config.toml
n_layer = 20
qk_norm = false
bias = "none"
init_std_qkv = 0.028
lr = 0.00937
lr_mult_down = 1.5
beta1 = 0.9
lr_head = 0.00624
schedule = "cos"
batch_tokens = 65536
doc_mask = true
MLP neurons of a small language model. Each row is named by its layer, matrix (up: input weights; down: output weights) and neuron, and shows model dimensions 64-255. Each number is 500 + 40 x the weight over its row's rms, rounded and kept within 0 to 999. Numbers have three digits each.
After each neuron's rows, "fires before" lists the tokens most often just after its 100 highest values on Wikipedia text that the model never trained on; "fires on" lists the tokens most often at its 100 highest values on Wikipedia text that the model never trained on. A number after a token or word is its count.

L16.up185:473560478587447495535432480511512503449467469612477493471505540477552521510508571539514500480479484553451493507504529458532452555444479478476523545558463519459466411435515569548471464478580468456408488490452505448556538458484468462431583513482510506445495503527462427546537484485489503485475388584528458564440521526527544495507485489478542469486596548524478484461457562590511486513439520457509567517446491563456540560447557429493463418486485473458554480543551470475459526570497494529520524549451479523514503462465495475518578492495491469524496555558518577477463537460483546502
L16.down185:395502510522523481501503461493515474427514507497482537442542600517526480497555449455469554471520496496452454471516491534459511544443441537575510517508505457505432449541589552481510487485523480491439493494470495618554527438426531510484504471503489477480544388478516525444539493521464455556535507476458533517489476617525571457534444532502501533392546461537461511418438548449469514509496558491540553410483543517486550535500535445484515449457490409508601504558470563553531480514485415484403461481522561478567492572495512509548538577489563456465513503468522481486565438464490527500
fires before: "\n" 94, " |" 4
fires on: "==" 46, " =" 21, "===" 12, " ==" 6

L8.up576:482621512510473501533485545443440481439490526463488521519528531549482473506533471513491475426523487509463515546460475550503511568469494457531434458487435558530478465576462496530510497466466476550519463448470486506437486618509471424560506470520503497468558483522508422452480488523522528520464515504510446511463577559522507535480493488427473435521460520496537449482495501521548526413476465495583415515502483421447499458539502509473495485447512518533441564483430467509562481538516592535556556551495529545481474479479548466529607549517464490519458496482495562517480530513498495465
L8.down576:509503510540507516467512646485474494478435488510366509533522502471495440513448484480505503440536423476548495546431531575513544508404490505487441493465460509469549468548535513494513539554440479575459444474562534475448465530530518505510497517542529590450483487520494455411531419525521463475493551521478460471493601570541482544532471440521509493500529516438513481489490527458505568443504426417523446567483477454445524472572485542488457483489477506545458532427484529504557450532529541549444490453458504550517401450538534497494523502504629495482474475509556602471532521513491510479
fires before: "\n" 41, "==" 9, "The" 9, "In" 4
fires on: "\n" 64, "." 14, "\"." 4, ".\"" 4

L2.up540:578450462461476566511541464502399546470466449522449488524493489438506541441476582471435531568501528475489486562515553550454519564550523491421544483534530462511470531464473505406527509541490519465499434538520425505535588500437435533453460548494447526541420526497442451511505522474429470476513411550547556497484544506501481514531525509483495497512480441497562527471472450514499436490528458514549541508505442481409520462461521520420469446542483487484579436523507464482464482500551469502481442484497537504520517542535486531501478472483462492516484444474520447490473483494497535505
L2.down540:545469468476482529496535443512500466555514593505397474487503529473508537473513529461451550581475580453508419587495463476551569490449546499453486453473500460484442591507506477518466571493471498478494456546456470483507584471476527565471471546527476587537463590506445504448566472485507472463474439516472514425516598455515475553521545555564545403465541478507530444530466506471507505448425530523594577560407492489479512518486589472480493472429499464463476443493447485483534445499539461507558553472447484504556462470529474557498434427479468506529523439494522522514523481495566477531
fires before: "\n" 42, "|" 9, "==" 8, "." 5
fires on: "\n" 61, " ." 6, " females" 4, "Appearances" 4, " Census" 4

L2.up743:539483524467517559480486501452412542511515509422462462469587513469534484516501508408519524488506452568487473569546494541480537550607497509486527520562495415480490507515487501480497472546472525435491475543477498483545588497491437472494492568524472470542512516506496479522467538543430511451516528516518537560496550448541473450504492483397469478509533369514498502506518485545537530611435490462556495466509436559436453495537537555534443463510459539530509438491482529522499538533570518504491353509531484413463484540521512515475490519462550531533497453487502522599519511562531473411
L2.down743:553524437522575449460514556567531502491584542500471505566481507474486543476459522511509470450545524442415522483497522446616462529401557522519475494447513490452526542549512489499491484483512539562465482502448511478450433496463526511500571490530543534556491461501491492491523477448552453503440493488505515473483518464527544489513501496510550468497518542499513442532501537495547474493547521528509533473525449540460531512494398486496544490457476488464507575489509472432507521476512596482514516532519505481479496475479465459515486456505487505483576499497500585501538509571582469472
fires before: "\n" 51, "|" 6
fires on: "\n" 77, " return" 4

L6.up334:536435470501500495564441464504569489570496511490452523493529587538471546519510487546539481434491474491544478481449477529469487491450490434581444566531457493519448496548524523501482474484483503547540609502467558526450519527469499530539542556410474515474503526471601465516510557464549530451528478498443507486494458461569569492513517409475522448479472558513540471472469462503561518456502527475439431481592455567535509461499525491487494567516583438525479457497491521494502482414471459502504557515527490557548539574453498453515509466561528487486478496497579467448473561547487558499
L6.down334:577522450549518508370520450507520572515523483509538521455547506482499519518485468517507472585419563471501487526585441512546530462453473496450463511526464430516513509496515469571511487425478615569539484475467459545480481486568538544499523558482465584528517504546526552528539475510508567452478549551514495516443425449482501523477534514532511507365471536461544464505505497401481563523517494438527488476534503466606424464508517540498507498566527502495496455477529501411462438517549524512497458523506495460513523542450444488491459460556537465526510529552485592518433466502468489451
fires before: " " 15, " No" 12, " Team" 9, " Year" 8, " Season" 5, " Pos" 4
fires on: "|" 48, " |" 47, ":" 4

L8.up687:441515568461512522468459443498518477565473455455439466369526496529502522498492436505491517528560509486552408522489487436560400549465480547453400532543518461504520490475496452483500465419517486495523413500498480502524550489596564530481522532423441494534460497496569520536468492495575571479398484507454480512478439450465563487477516525487556473495547458433461453497515515517580546545553483502530506508516475470506539478446461473479484602529513577571478517510444483460498530469567462422560482514468436501498457546507508489549492504545453460489485456508558553481445550439507484525
L8.down687:540510505452502514468557507506483467501481472465550466439540499486533537541529429494503459452494520526490494517457461464507507485518465515473485590476546508459479501425606414485536527483539480500534458509565445541500458514505445521515452444520514453511500471535561477500523438449507503527460533539535515579516410460391560533502525586467588499511497509486519457524460450437562470554592475616506462514490553502467406534550503574512567522482504496528573462483471474504533513510488535504430538439531459487534501539516409474468515589530432496575515526472448461504468530501521502506
fires before: " " 36, " %" 13, " Team" 6, "." 6, "," 5
fires on: " |" 73, " 1" 7, "|" 7, " season" 4

L16.up442:485573513553444492463506401466523528490354465488530478498544543545535540447510556603579536417570546525526440539485538443528536482481482512472501534507537522553513505486460525479493505453599504504489568428485492486538498547452469506548492447508575476524522530551521528473542494516448450496463490484472467552393524531520504453497493551515490448483514545503554508523545554493496477553456496477597465481493526516467505493492540441422490503503511524431457569517501561519570624517466449491497464557489442553573484485508479521522519536475596455526450536511459454508521480413496481469
L16.down442:445499514507487464431528528487448551533477479578449454462533477441494548496460511472440449529470547459546536523533512488512476445520518528452512474539462458536472516437575500515559490466503476522454484530451489477513442484454513539455475558562461488460525386560510532509557475597440527442491488415523415521476548586495513489509528518507509418498507417579450473468482521510485485486506554458537481481537516516533535508568510483505515478492465540511496482475441534528465445485460476508553458485505481492567492603476531487544485533502475472458459514481492457440457470493525480434
fires before: "\n" 100
fires on: "===" 25, " ===" 24, "==" 20, " ==" 17, " =" 14

L8.up1004:458534469575428494555491503516496455494487512490522487473537440535457487472573454489541433511567470493502502520463491523565515513505498492499456424438476533523510458512490447450496480475481434509468433435461450468416470575486548457499455422572519520504502431487514499504473526610537481602518558456469472495429587538505524568481481499452506530516464469483575503531466482489534487468443470501508413533473528498419498471520488471471485473453470537553470524476472516487462555501471559505590542490434515552519425432503497493510572518570498537451455523490529604438516520470542444500
L8.down1004:559504516502492551432530583459524523468426512495409473451502503457485505512554492465526499578535433464528500522482499549540477507503424485506465484420486516477420478379465461509486590484496462521484460520544516392442430481475508511504456464567500529455519517557505584526541497488496517504516456518474565502500552524427571541528456509500561447583459467449534432512456473480562498533445511506481466572501466468464580508480518503567529522490426509539496494392538461474472475480492516629503497446471548558447463493553441477506518490502513535486510511515501553436469437553482486537
fires before: "\n" 52, "|" 15, "-" 8, "The" 5
fires on: "\n" 93, "==" 4

L8.up756:482545519509492512548465566476498458462495527522491504511540479489514509532558477535481461421517481507488509515446523538521507525457480486556486471496441566509508444571506515510541497433472424509525460435492478472478460635501516465536474402528501528462525481475515496481475478535472506549523533504504442472456613511492510520490483534415452451483514523517529513488503516459496494417478484476552426493483528442440512450559471467423504542469464500552435555486399497499588514524514602546539557556453510557527464487452561438537597473551448501524427509483510553503529522511553481486
L8.down756:491523493569456481504480590442465494459483482462492500453539505488480449486499535479468468457534457473573523496505479529527499477481462524549475519368442536492541471502520521468528521477497495573467437451505553505414440562528506467597486510518493521461551516494464492493547378476498502510528523531471479500487498593440556571490482512528539505499486491419464521469471480453477492444532428444532470525508537465458541503545490519476523473509480494547505505389483422467508460484503546564526496495447529538483472531511538418543576519517530529487488505517529578396484522524461483521
fires before: "\n" 29, "==" 17, "The" 8, "===" 6, "In" 5, "On" 4
fires on: "\n" 100

L16.up1014:502571437493534434505470514482488481507551481464533480546501517494440491573463509519481492517467461489497470534561464534480489545466515509492424493525535498557538485494408508554562443524502526500496443584464483543441463501506563479493494513486544524464564512498489540437587540424574476481482490571460446491456498500469508620512524514515486472493484560519524528474536562567520536384505503510453534498504463563557467533567455490512485482463530435459488510451509477488542473580501483454483498516437519471532486509476543540458458490425405478553481471491482495595523493513452504569
L16.down1014:565461515474484455507478538481529497525583539501507408570529482489422522538481506444503448436501446509557504544481511596470451546505578601560487500500457459479482484503471506480510438563542522425509499580463525514544467499505481459465504496510544458469572549511519539504532429530510551520568556521478483477500424508494399437466512525575532519478419485521533525475489530518522497478503534453572497541498486591516505520497463478515487432545463526455483470493444524505515574438517476558463545487489499495519506437518406460511512456454532533520468439445556436454487440470482524530
fires before: " the" 50, " a" 7, " \"" 6
fires on: " of" 58, " in" 13, " on" 10, " for" 4

L2.up1060:570506539531485530465535535462472480453531432502471529468511447499512455506527503524506530572480505494395541590512542575495514527548433506461471472509479559530526438484512581435487472515441488418542430442401472473592469551503504495458427470525453444533471542508470483542449489518444515481528478457533550456474544467505436449478481529498438524464476475485500486462504567507478471563536465522515524505549520532433529488539546537455467446500447503433549532492412571507505469486413515529542504516505526452437499523530508479512571493520529483572470561471489469556512447497498449536
L2.down1060:510426486491558553489546544485504493407569502494501561450496422480542544506473488452444535613508527516450513484495514411502540447416477558490489482493562554497425559512517602486530516460540473425516431480503538472536523583522523573459467475526517531404471538449432622494470467471467475450567498444547498508490489458524476532518501505491410522455580461521515500535505502479525506568545485392512485477497488472493469457521524435540503574477496487499537439527523538478550497448515443575502490505500498524431563527529494509514520539519513480522454536507506523451493498503477476487
fires before: "\n" 52, "-" 12, " -" 7, "|" 5
fires on: "\n" 30, " ===" 20, "==" 14, " ==" 9, "===" 9, "\n " 7

L7.up28:460534486466504496539431471531530507454477530463463538515485484587463426469454548474517554572518485501367538503506529509438488509520521476493508469479501522444421459493430523478506481491473497528487506518515447528531518511450524498454493561474506453518469490509474540545508506534455478428497471525529518482478549536451471483545482449478495505455440476467569513496532397551506528589434519548514559448487612537519585474488530477467479538480472543485509466458432498460554395488566475515481466448493480448477511489568471451443541560473523500489498556527548557450472492508493518509
L7.down28:494504538504450472475557521423494559448471517527487532472513470491550464513511561486460379490472545532539486544490488531555485525499527518484500501502476459497509549466510591498451478477498485494528472481472510492537386489484601486501446524541477495485459525513466574504531493485513464467443537486457535446549532500503526503444389515470520447531569468433474541439499540482459593510487472532472465462472443496464543429542494485506539567556525506501483462447522521502435477503549477554496498524529579512493482368419510507508519471520483494488616487491509498466414461446532522525
fires before: "\n" 44, "|" 26
fires on: "\n" 80, " (" 17

L2.up987:505468450490492569423454444417424500480485491476411477467553517470466515484588574505500495484499485510574537541542503498493495542578580488433482562542474496500471523494465489467498480550483486470468446537464446496543511513467517545452519544480444469592453535570467544541527479467523523493501527508495521507491553472441503457499432473479440484482505438484527479474543496537457515574522489493540560485517497446434501525447592488527545403541496463518527505534418445492407540545520452479514449534451521446451458528522534562521485555542557459520533454542556510528535538446436530464
L2.down987:493422463430487565428515506457529475491470544407462490532462451493565496515507461517464520536509529507516480553529518494578438486379549464535494555491401499540487533534544485512485485409511497518502468576435508503455430462443541579518533530513493448573506542502468521404578484478517514497533501497462506546440566471418531505525530527560473470513511537563478457494451476483548555450512487528552532552482495475533514497498434477514543471479535540540527455506472506423484439538510592486476543521505530456599502432508484451480470420467478504498545479564507510449517508477525495455
fires before: "\n" 57, "==" 14, " of" 7
fires on: "\n" 78, " majority" 6, " Hal" 4, " Some" 4

L16.up804:417490479495445451447527513531459496426565447441533441588464501517419423462496551546490432455482549540504443526520520483526438540453467512481555491543450594522491525457458465507525535498502475460515479504479505535522433465544521471474509531421489522486528489454535549520453485512566506549563460454524442464484486432492514513507527474479525438549479546580458510468520510504546453469554463467568536539523448447494482533510444494551517430511493486525539466464468432413489450519506535479485510468580483538471488533484561473482487511496498434469477477506447453508558498516460442549
L16.down804:507483533503501505502502585559447582467479532523532538570548465480459557532505482454485452513504488525540476520411506542469479444497520508534500519501494511539484440563488452511489524506512506474489565519502476464504480496446481470561445516472447476489488469539506603479498477570529464474481509558518433446485409536474427521468439480488449529506503499494449507456537425492520491565533466549544563468495533582553538509542603563557500495500521509526454498443566440488411459492465508536493543554492509493517511492479532495559536550436381513429555508498485500481504446451541538541
fires before: " the" 45, " a" 5
fires on: " at" 53, " At" 14, " during" 14, " in" 6, "At" 5